{
  "num_hidden_layers": 12,
  "hidden_size": 384,
  "num_attention_heads": 12,
  "num_key_value_heads": 12,
  "head_dim": 32,
  "intermediate_size": 1536,
  "vocab_size": 3761,
  "hidden_act": "squared_relu",
  "norm": "rmsnorm",
  "norm_place": "pre",
  "norm_eps": 1e-05,
  "positions": "rope",
  "rope_theta": 10000.0,
  "rope_fraction": 0.5,
  "qk_norm": true,
  "attn_scale": 0.235,
  "bias": "none",
  "tie_word_embeddings": false,
  "parallel_block": false,
  "extras": ["capped logits"],
  "init": "uniform",
  "init_std_qkv": 0.0294,
  "init_std_o": 0.006,
  "init_std_up": 0.0294,
  "init_std_down": 0.003,
  "optimizer": "muon_variant",
  "learning_rate": 0.0149,
  "lr_mult_down": 2.0,
  "beta1": 0.95,
  "lr_head": 0.0132,
  "warmup_steps": 46,
  "schedule": "wsd",
  "decay_fraction": 0.714,
  "decay_shape": "linear",
  "final_lr_fraction": 0.0,
  "batch_tokens": 65536,
  "max_seq_len": 512,
  "doc_mask": true,
  "train_tokens": 370300000,
  "max_steps": 5651,
  "dataset": "wikipedia_en"
}
MLP neurons of a small language model. Each row is named by its layer, matrix (up: input weights) and neuron, and shows model dimensions 128-255. Each number is 128 + 32 x the weight over its row's rms, rounded and kept within 0 to 255. Numbers have three digits each.
A block is one neuron, or neurons of one layer that tend to fire together. After each block is what it responds to, as a language model described it from the Wikipedia text at the highest values.

L8.up41:099041092118182098168086139144124138126137104164111110132157073078144113122105072097135091104151087107180152125085127135037117120169114140133075114157152200125127124190162098088111109192118096079110157110131162183112132146116120127173146209159072074125196139157116157124099030106160146146136163092045115132153154152142152161112135169089120086094136124134091141195123129097080166108122
L8.up139:130087141091127137151089075116112119110103158157098144133162058073143155120126071085137075147098099123132094139084182104146137149178118038154171150175130131144124082108150163140082092162094110157158112130145081148181135162097106119169132126185129149135152100136084137103088156061190173117156150112148123150170126059108139169103161155138103138107162085171135205153126135099104193113194
L8.up247:106126159164151067111086115194110187180096140171127086126117087122148074120200106086153074122105107223148112116237114131114189152131106102098134151130131159147081050096118140137176101130150103083164105130176124169120138118105095090169130183159111092109159085125128035180155150078127113072141115098162074100089152133125120147112128131115129093142110127149183164152165095083179168102115
L8.up251:108129137144188145056151107193143115120126196110103121145090142132111057090139171086139100110191126150123167156097122133082117123128111112153111128125132176163136078131129116097146121139083120137084153130140116121118145184170120175098138136187146121169191135163151102084100140076131159086178132109149117105145205132109134091109182128129140135051156192118148103082110121170140101166171
L8.up259:175122076136125081206176095137116094117143132191158107169102130104092103092135134094119108070173102154124139170156116130128098141122103113148089148119178143168172181082157182136211114136125150097113101137139154169125189134155104095170144111198181212110129053095137096145121090116093147154122138120182106117122193152154139176128104162199082128129118155176123125136119190113096099112116
L8.up1012:073167193153140154070111123155127209129074109086135148128117142144115164095074092129111119075141187168139108099118141139125187120153154139113091116089093145149105126145141108083132164134112130161142107120180128190098190127101079114130199127133145184143095116080122093080036149149128106150140136127130105099099116137119166102096126203146165174122150086143105141120136110091196098138188
L8.up1392:112112124189198110068134157110103140162141158132184134163146150113084157127067109133121126115088151091160125063103108120151199137110097131180105137130088149170082156155086153128112159165120108141143143134157113147097128163127119116096105140167181148146138139129161106108112106146127171120114129151085124150130079096127136120101080121091162152148140112135160134104054112129094158098086
L8.up1430:148120086111156169129094113110070164165071103129162146098138078121128118071143081059118080080135111133134168173138140157109132140102094084114094125095110098182162118122119150083119106149091117100103137152160121151093063108089047149082115105153174135132154156170084102117058144152108196146106121032163144050106183141145137145108141156169158120119159157110131147114118155091151119177173
Responds to: Second token in names

L5.up112:135134110068162106178076129136086074132186128174178089032110105119137095182101125123162117122143152102103139133153172068069100121096126171126134114149140159121080140145152147121167209109100111150130100132153090147162123127103159028063141187154087141092153095163099133131150113165138117128099107094067142118133088160080160130112143138173128185122144126114115155137120172083183078114133
L5.up252:144117163110109163118083147114081087088184135128132098166111092149119114086063080090176146158116099135123174162167176181128134172136132186155073118101076118114126103178085125191178075125072114046144106136170115163172095139091100133137131148065116152097064090163151091114068105095133149195113221166089144155172130139117085143093154122159076182159167088103082190165131160144116162112158
L5.up1035:110154151152105160129135209081127196136160143084121125078139114137150092082076117184097161121095114132146149137124129067084154211177132113128108148094127154074126093111157123141193140108137099141115165113142148151156096158139068091147151143076124158148078140132143153115137111110076122127142110148118144138095132123127133127123159159160063100088088115153134082121125071105131147079119
L5.up1047:139103120112126174164079165169132115120170171086137148077191177148157138101053104126143100169154144134067150131136081110117203151118104129073111097138142087191176129127147117135121149140114085104118077056145154132182095139110104130056175133146088108097141117177141087088144145159104149154060139085126154118069161100102098096136132140181178099149136120178141099103121115114106158145182
Responds to: Comma after noun phrase

L6.up932:176115099099184123120125072115153127188050112141135124154118100138150133174157152167126111125114160075130135152140097152121088109123177128131189055145120090155096099094089116106131202116128147092129201129170107150125137120092118153129096187103126094195072197092192141133127074149117234117142083121087141096157101116157096117121133151101071123100121141124154133096157113120149188090132
L6.up1240:131092121136119121092107129092137122113080109182174113137183156146133128080163171140071139164110093122128049141171155184166137135135157167146095083140178199148116092095130155142087137142108102126132144139175077095110174147153096110127148100158132071150079091151151096115120169117081117073110098071103095171093091073050099163120119149128102107116152152133134142156176157079142134100121
Responds to: Ordinals after possessives, word fragments

L5.up224:154186097136181119102111118117089133188175111153111119113119152152110129154136118161166118106106113146138116167081153140137158143051099099082086060130125139066155070126168068139127120108127170152164079103119120113112050166164180115139138147128149076144118111121105214149137103074118127172094121145144121149115132091124137126115113110142092202157112148135145177118144199132151112150088
L5.up1241:148091145166141152108182247098141147101166133090143159108069105089133103136141134093176185141122181122142124173085130169176166094130093150127123190182146131118128134145173108107127198106125120162116128098126133156093108147123179143121093102148091140119150089116149161121127201137121140135081143119094149051127126130138139163115140168121054142075142129122153138122109031085131154149112
L5.up1385:120122133053187166155146209155126111181137159148122133136170091132077148119137088141152134150107173113125161189128117072171149069112140166140174177126108132130146112164229117154146155147085099154240100078094117154148104086102152136095171131198158125124134081087107147088095096180111087165164091151107102160125151139126119159097145151119087174136102128080151153140127135105114128100085
L5.up1507:143153165144155167179129171139150073200125131199186140081121158142170135086131114175119132107171138108120077127032094102078089155109110160166100140143147148104124110125142100120084147159119170160165096079100075154156118111133184078163081138180149110122098126108123095170116140128074129144127106072144182084091144153097132133094115191076096082126172142124149148115102153141078146157116
Responds to: Ends of time expressions

L8.up289:126164150123091127134164129119088160160105164064219104103127126113127087101123184135134121148137143136104119168137153163122114097153118159151148135071109122129138098110095157141126141087098136142174168232126067150097126123107113104192136087147137104077119118150053075135102119095104115119144175149154128126138109115147103129087137131171203144174178120112129139081109118092106166144144
L8.up815:133168109125125130104142182129116108174085146079115124154128192107173100064061103131099130098114142238118120088129118087185110124074112145118093115138105110164120070044085121082147103142119151118190167156131124148112178066101064109172128127090177165145125099073092128154144157129120139085165110144036158153132115131207142169172144162138164119182090130159206114132047177068108161133111
L8.up923:150115096152155059102149146070075080118118164127171107102102157107115192105148131124118138132125173141136185159106064130105107126093137118148130172150178184178088125102085153120118155132181169062143097116101102161143165122086137080112163113091164160095146172101074118139110158200115166138130132149148153139112109107160178149094151087159143149163110131135195121181121118050162133158120
L8.up974:138136140144156119150173129087095111206115133147163108113093131143169101129116122115134116114098068125163054133133133107147159104148092137093150160164126066139170166128112122141106206138139097108137102108147134091150113162128203099105163186138152166157086121091141099102155141135142137176115080193106089215138088108144036103110163160127125113112123188155093132094135116077159129152124
L8.up1205:118161117155121112174107193051148152180065126118126171150100139144140161100174157129106182132101117138154108141114134154085091131116130178120123137122091090151103102098143165094108179088103146132133156128128083145109090117079105121122151120174121148046114143072128060128132134089109157091072137115136189142156128130149130091088160125140084155088153117137180093099126132063107103162136
L8.up1242:067191159161152113139133127087122129106094142153134194113138181104182111068094170112147150159125156175156114133152126117085109108115091142127146149154067120125170105113095129093118072119121155131169120170100097201165192133136068065094137147162176097123110073140161102142128153124134174111100127115174140182087137162139077114124081202148146162155119157124137130146134086073153136125173
L8.up1305:126173091079132046129140129118123183143150144134174176138103130084131096139149121131142085150143077119171162123114113214140129143195084164152181096126131100083139143154073183123077139121137135129150089136124090118165139108100113107149153105143122182108110148129171082162122091120147108093133076161139114174144166160108122149146134204161133129164112165143131108152131055090139134110181
L8.up1482:120094157150139092149139109129115153119190047085153116151133093112143092090150155106175127095161085127156107156182104151097140107137164118179195095129098103048115169115099121150098184085138190165161176157070118095147121120121107138138148129150106121070125108124113146187166140130133102118082049189125128118054181153153161149128134191188174145185137166185142091204153128091143150111106
Responds to: Mid-word name fragments

L5.up351:134166133152158093085147163169093139134148153144150129118113171156072154139100148188113109040138117096127137124146084103135135161116132179158121164110109142169132109161148128146085169016144069127148176092103144045129108075100116117111144112191104179103092167124181097102096191103140190120167136120120128137076133144029091144083155174105138123051199078134155127135119164092143159116110
L5.up577:155064117154169121080130130156111176138099123109124144106085113170100079143104043123109115118095097121163104196075092195113123102115075099124160128152183164121184111074137171090076163148109184102190122099100154142168109118128110108181149097176136126130117112139152119162137122149133117069105082138183116137088143135105096154125138095148145156104173136121192160122120099120097104134131
L5.up982:162112123148125159179124148156116126133127099181110110149092149163190123125085166135127152069113150058103162185095112109124178109111105119140174099105178099149129158135163122137098070043146160149151156120119125097117104145120047106142140120184100172144063135113184146114147159117139062128095137138135149129134137131082120174171156151191088166142139149149133186110136094152158159140101
L5.up993:124133141170132146115142165090088100151101127152155110160085160192174170119145121163170152147134119064128101162079072136116176124161161182144126125084149105115158136119102074169159122118146070159132165108131168088194106132146139084063144122121089130158192087164182113130154112123103167112084127133125171120059093108099129130145116198119135113127145134166181125117124163111066156155121
Responds to: Number starts in dates/times

L5.up231:186117125119092138121143158155225151143147065078150152127104116131177135138195160107106092121139110133127100088136137126122143162184088120159115130177112114150123174150142125143169153154152154144095199124150104101132132132133061116104125151178119145166104182097138162077132146117158130065156184133122109150106150114119101113140114095122159175105121145139106115072174132143114121170187
L5.up822:111082173119132145093131115133108142091127172096137069139086144162112085094190124054104142085182172125180126112138078143131123147166102164135103091189112130128089121124109150118129125155088113177098208137175185111077128161089102130111122122137116133075117205124092118074161178133143088141148128092130099149139139083094158103160145112118101129141185137146090175090100164118098148189126
L5.up873:147146109131115118139090152155087151185110138120172173124116175084099149116118148149091137108122060164126140080135089154095146126163162111155128109148126124096148138160143109112118124136149129162193163103169117112100105174134073113089181144128086133098064113026082136112110139129128094148150113191151148168061132130098110131120116138095102073090199104079110108089200175179120176168102
L5.up876:179111163110103153135135102114140151086145086163180119106181132191127097144130142145137178117087088130128084076086092110188128147167183119115170107142131149105125184135140152168138107173100173153086140111132177129072155125146161164151157145163091062150107116153130117165160116060151088091159176094070127140131123125157151082138140149122163135106139069109147150148147149089137039110167
Responds to: Table header columns

L8.up60:078078159165076177130116167075132078129160159107113158123163104087131150130165120063092138100110116085093120136100108104132146135120083110094163151151148081131117149153177119158208161122143159110139141119130123174098072128141157159171128158151147156129171140077128185143148099124139132178126170083123068193104160164146158097158098182118102162165220150145109131087138107141120172111154
L8.up295:114133122105071157091122125110138093081125137107138123163149092139099139113128122120131148151091088131133171115140100105190132170085094113097124126137142127088138120158138005125158158056104203066171087095161141129119128089152132111107105139104164129116056096152119086143168099154110117134133089145063147105131091143189146115183126165172128147159183134148102097103110203148137132105186
L8.up326:103102110224097175101124114115122137100148118136125174165144082068107124152081092148107092129155094166108127188152125101163106129070123173145148143174178102055190166111120104148158118117105129169090106137102125079139077162133091108106115132129121185147140150132126140167067125126039110119086131129119093138155048109117108108123144154110115108150117198113106064153204102149169161109074
L8.up353:073121163117126117103117019125178138143099136139084108098134114087115071131140124100140143114067085104151134147149148107156087137138113136127141168132163108064117106166140108156137162071117106108083051160146119183166102134078114076116099139106175096146130053097121140133114079140079111148086073141080144102163061114157164114130141121164137192073189105115097119113057128148174100115169
L8.up589:088112146178094114123222076121089091163147154068103148201162102075097091159135117103097101095121118120088116127148116145174099131150135116127151153103097131103176090126111109117141116134141140072162169077113144148120093124102105128131175160172115114105089183156110180136131108113163167128114162168076128079183145109174140152136112180149133128093105127186152129148140118096124164061106
L8.up862:070089173144089142139162126098136149090082149128198146086136133106138111123090156139147117090134085130083174087077139110131101132080108192110147127088162122130160126112161161099106111135086120175086100152086126167163074121141130146066103088140150085137110151142151119087098173153154099140133138143080132167147140093103162079176181109065073113120140123091174128132107138165078112119122
L8.up877:118160107181136185161189086116150138112148149135122104105146115117129087121191147145125172130176135090148142098098090133093152169161153166184074149100093125100113119167202096127099174140153111066152055112136104114110147137145067134103175146074163150166183106122126118096166147070160148085082126110107078068124136117113182135125068135145113102174188156157133104158186181121168137128162
L8.up1238:133125079129076144184155164151127065111086166132072049076159109147114121178083150112144156142091080058124126116163146170137135149124078161116115138124107148111135162132163129118149108124115103117111131149161113059180163136120125053102156116166101153164133076105151144078145062112126173140064125091088080092109132144105166151151064166100145165115133136179097067153128144090133163096130
Responds to: Parenthetical opener after nouns

L8.up81:140094155146119142166167100146108163117165151178137112178120120141205123143155117103138082086140139209088148138139094113113137140082121163121079136158150166150124137094077120171107148129159148104096127075107169143080100187083101116088127184070167162129113104068114100077165097141132143091112174073131126185135047125190112113147167141153147164081100093134162125118130113139123079104119
L8.up285:113162190151190211140102120140138112128203131168166096105090145121101149095174129079110142150135130122135122150119147111160124124127140134074080164104123164128196106129149089090144140175113144141116083074197099100099136072131137034072189135092097139123115123134103122159137109106106111146071070121151101158153123119105155124123176105157132148098158110155099101064094207120189118158120
L8.up1142:097183183162156098171224173108097145141125055147116120215212121081121155145183184159093149163118130110087125150121130143133182109056155124122086166168117148171162169107131103194167106148140162073124106101102181113161081163130126109133104090093153113141113094139161116114140167103126149137114113125095117159112090086160136161116139174133157206067102164154128160085103116118109130132095
L8.up1194:144064163134142091164175107107087113134120131065102178139094187149126138119124168180155139130116067119083071112157131142127122135108115141137140075151085162146149116111175085116141146175143134093135116039070093193130107126124111073145089126131144103076154151188103090144106113129158116182144136185085169191084115148147100136128112172117114133058160135089138117130130126135182166141129
L8.up1209:104132102111151122116092080094123115166156118117182134178166100136143161132141152147078136118166109099090155123162153114051149102108081115094133112152113100133127074133190122131129164147082072146122090122162144112126098124147102093172118127127112111150092080175105149156175152142154154105106127131154078157105127135106126126148204108132164136138163127120149083110120161184150204118070
L8.up1413:087179167139166105145172127133132118171118097137087136110144081116141177117122103150102113163113054160094135158143132094145118118055136114086149148204133133122168120096137157128147141175140162091136105159148093145189130151094127108140100192155215138090093074102128104134091126084043175169078157109139129133192119112127118126089114194165124110100197106101132131083095160116150149143104
L8.up1478:109140199154158158127128131157098118137154024081119142138157095126170092146142113134119162146128147196141154124152109139104148114046147136089129126105120152220124155096175112106151155180150104093131119148121090153107114097125150157090131079148151094068091129177149151127075177127109163112110108124126156158160096149151158086124133148141128120119177134103118171089155101127114077089101
L8.up1527:062140125118091110111109143175126128137033125108162144140145112125150144101119128133140152126146113132155113095133135160097129102133112089099182144122113222144160068100103113199185164165105135151124113161127072144091100096108136166121140204127153079095149124132155121088108091130078111155112170116137092193121180197104119146158077101135171225129118126155151148111146122179095059178176
Responds to: Numeric value digits

L8.up355:084159106123118127090119165153100178090166114113142145080146058136168108132095132127113148114097108135142146069108147071139150093087111089094136156165140128161093119067139131190175135176073127154122126134084125103118092122193103103068108126198153097170157111094192185220115124122113130078129135117119134137068114126099180153114182171163123138104131103161129143120110169088127092074109
L8.up440:044101104161120170121130127096122089103132120099142132044119151133073160114155155072099164110095149119093088179147125101131169106128094146129101158131158184105106078120148189151126109136147151155085113191120108117098194171124138143119080080129087123117148124121172095107126136109213107048120146118128152139133118129150152128153140177114101060092091107167198101132101122199117166147085
L8.up489:140186123186095150143170205162144121139155175172148134089146116121099122139169122114172137068194179115108107114081145100123096166118135138168111087146121134189166083163145132094108165096101206099134122148177117169114154116147135133125146150057137063117174145091086104065177128177097176141104121130113117105086078114147168129181144137076075184151146102143145098076164108169067160134124
L8.up499:159130161102081101204138147187128106115197154146075132147122147181092144130142157161091147118135055096129164080121167122119211176139111091110174109106090132133120130134124095112086102122136137100152121085102099097139174095082165124164177154109061184147099099088158110098076094160118152135164126155182141200110107141114136206090109150147127105118151157163122160076126131184123148126075
L8.up503:107094106083150129126083180130099116127135167106170102190046132081129155121161112133165157137116207113051145157096152103118136140120120141153123114183166131088088137150136105124098141160121087168122176104138194182064127115135135145150080140123078099067147142115124098094149145142134098114162093135104173106092096124137134135122165155018094120083152115126135059157112156107101188168115
L8.up700:134135116132128152122142149169129149099128103098099143178142104120164162156126102113115187144140144081118150140063130115117167122148221163146168150138123156126117162172145133151124073099075113141149108085143137139171099156115116150091099066145098143159143107134105131131149118105056061115153199142183093144138094055105173135131188132146144163109146174143133134143108140074086083130116
L8.up1041:139151172106136168169150149141137131205167146105123158131138169105129150129107148094148126122185149103146192107103190136160135152109121104187109095094154147118110146157137115140152132162200110076131126088105050109113137050114154142121152110107137087104146063127147098141108168135113168143099111171131107130171142148203181131159128105155194135119112117144124135105109105109134103150142
L8.up1156:117147141120135110127132127170127123152193151111095139105147125126128138101113065167135157121156117110170101171109140108081125196120094136170179114141102195145132145153152049120112128113083160135121114083140093104116155182113171174097090107119115061082108163141160063131141190132098117119133088095057125067094042135103137213060103155127085166130146161161152112113079083123152142192102
Responds to: Date-introducing prepositions

L6.up464:174178157123130086148103061161106180108151134079157115108125130139069144136154146106119155152167142107131154131169120068126136092157126136141122156142128058103128133057105177120145133113123167195171134116121109089087138180155078088157104102130073149136139102077134155157131101100113085105174129179144136148079130133109150165172063067160153103199107153143136121064104085167074153133099
L6.up1373:132136161086171109088127104066110152111127076055087158130116174122163113118187148115089048170166114173136154135155096151107080086157110076115073104109121128054112147172101101109081164054125122175123117136106120131134137169166090079167090108144110127117174147075152066083137119180046090151142150125136137104125130110092144112103103112125123132116122067118089137125109141125122149157158
Responds to: Table and infobox headers

L5.up276:149144134110178108148135137148073122156111131073139124138184191198150138084149142131212169095090101085166059155138100156122105113132170141123153117075167076061149128090099113154144098160179128146110079113159116183112136107192069126068095143196131112128103119161117137109163073097097130170109098132112119042167117114137080146145146208149151121201108202151158098167164156157060146096085
L5.up487:121176095125140088112188112178150122151156153071125134132120100070108163119126147105142167082205117129173110073133156138127088100084189122160145162128124132093115136093132156073116202156067142144142185142097106158160192136175165167154140149130170165115097114151078084144102107074195158094157097142132121192121119119070097121175121198113174151105204110123114077126159174144115133112106
L5.up571:135134123106100103107119139161135094086134142156087048152113100113152132116139108095148206131120147214151127133136145161077137145105102164156160182122129153151136166110145106142139114162113139135131184130139112090163199128156221134168091176107096152064103126136129116050136125119081119106101092099156203155201116177072068090181133146184109133118107118116112069043142129098111128128043
L5.up1486:118089095106117132124172108150138118134177104148159087127116143172136102149094120156079114094141096078087128107043126153166163116126119095149103102134125151075156180158181087127113185184146121117096100107146116079093151107157171137099136169112087157085168158119087124069123097169180141180108132166129132082175156110116099120143131119174208105077119159117090118152141166087113080095119
Responds to: Mid-name word pieces

L6.up290:096173111118059191205137137122113144115094124125117118218153159172145127145108118137125141170111148133052129117118124124109120128168103172151071106093160084182100173141183187117147081165113092083068148139109170134083130113114111188146169137123115070109164105121108163122102178129084127111068157204152138088113126088126147103176163222149120122098125151092135164097121156084123152105098
L6.up595:071157146118125084088194172089105159122124104138178145128126106111122169069186142157134122078135124168110124101118111126160129151164083153166047130230106160179088141146145179153129130127161123072140154164090128111135118106113117057122080122126101103136097140135135171052131036146091162085121135139116110140110141125044075127128166129106152063128145138141125122116097149103151094123074
Responds to: Front, fragments, table numbers

L6.up985:170100119126103086127137086065157150142160106110183131115090088121140119135167160130111093133145135112168198167181085117118102069110174121120170112112181118090166167149153172086156153110213132168191137144176106166191160076193109087136099128138117179108120133068103104152096115084116093119114112166169158162142156143145101137109182144145151118215160173089116092134097156127060093208137
L6.up1210:123132120141140119188079124160088169149121179127174175138164168126085093071138171091189096072136137113105184131173085139202088120129148137139100061155163144090122141119185096145167126155150169135120156147118102081148146149127176089116135087081145189159130099103199105204138077079182095105166127141133107179131183130104149159118163106141127136095124121145147068129121138104138107118110
Responds to: Mid-word "ia" fragments

L8.up35:141160140099099095134097132181217115094066181093128137158100126135140064132145115129136130119195120135113113123125151121168129099129052150135191127165087115149132163119152069115163110143150165118092160161118088112122147130161121130096129085076076142106138145047166140179148160123114135157073137105131157180110098136163085160150135174110184123095100140091143101106109168148088112144148
L8.up252:159082135114166129142079140138146095129141109130181084122098186114148119130161104137160123129125123146096159124134135179113140077068146189150151130153187158120142171157098188178114134106122166119144098124169115112186121159093144154062116075127166143130121108089110139145154120090097212155137173119115112136115148090142145176147063104120130186100094112139184143120130168163159174154116
L8.up1033:114213120117138147149125102159104127100120146093087164141122058146117146092121170147131086158165174116098123140076120125073170143146110207146130150117162146133171115138108158113099170168099156122185109100123140182116064066117140203124162119106168111088157193120148105147099124132153128087103095163109140116121089120139163135106082187159152140120102175133141185156127151141119148125112
L8.up1121:154116141076153116152137078089175142120174103166111169153098180095166098141121144125124124177072085147158135137098210145100109119100110075167163130100164149135112131101090080095161120144106125126154136126101169075137117094126137074093129094177128136133079153182097138115132093126081179132108172121171130099124099092212167179110108142180131165062093124088143143121161157113153117110157
L8.up1258:186146086128072165164157101092134129139151157104169163121169190102164116087166126185169139148162118120161150106133177138105143056035125108086147153092154149167115143195108151087146108139112121100109113156116106140112124134135168088142198085177140121111136132143128125098145115134138104099098124151112124129144109156090153146125132159202115197128058189096143134129169144160123104095137
L8.up1398:104162181151173190120142065189186159136168125120143186186093155155067117110130182150098112034110146132142108112115142104099161104113151089190156148070137148098131152082127100109034096098150133146131152093141168152124113120136180127098100142111100164100084119119168101137124167131094155130164194116142092142080080132162149101166130099107086083140147195182140122135123119105084166200085
L8.up1432:134119160140071093118105082117103143149113166095156122126135112067153126121119146176128105137165105157088129159081118159114156173137131189150080130149126174144126133120140177095128091088125118127149073110052169104091153093219126087140132161045097135174188130134110180084132104109100107138120156143068148088157129143093132132128076180196169173141197120100104143104160131123109057100125
L8.up1520:083147128081159172081119113159123072086140137072122069174115120075135124080108132112135066153137117126081127215074162113078135099135190068147164128172086117128143122173094083144213162090137153168135124128082074151065134101205140140143095100103092110126144121158095124070111132147138098155104121138099114106077107118134167194165124147155191166081154115089148129153149144116135195096149
Responds to: Preposition "on" before dates

L6.up602:078086131159153124134121114072102102157132127155094133127108090164147132157152142169088109086145156156069144122144148118101166096085111138083159143160117170144096130123117159120129163210113172126136121120100122064115143155086158146190145132154137096065124101150160184094130124053165102115128145087157210180138105154163124172144202138124133164144165133117133142086136149112160180044123
L6.up1251:126105126151145196113140139129095119174135085155136130132120109111162162122079085136130070105169142122128107164133181138121090039107104108099165128114118144092083117124135116178131114143083145150159107174119154120085112155103141138096150175093087109099105154179126165142120149036102178203104161087183132145129065121105145078116180072121116171148163144183162122088098171143155163126121
Responds to: Numeric amounts, currency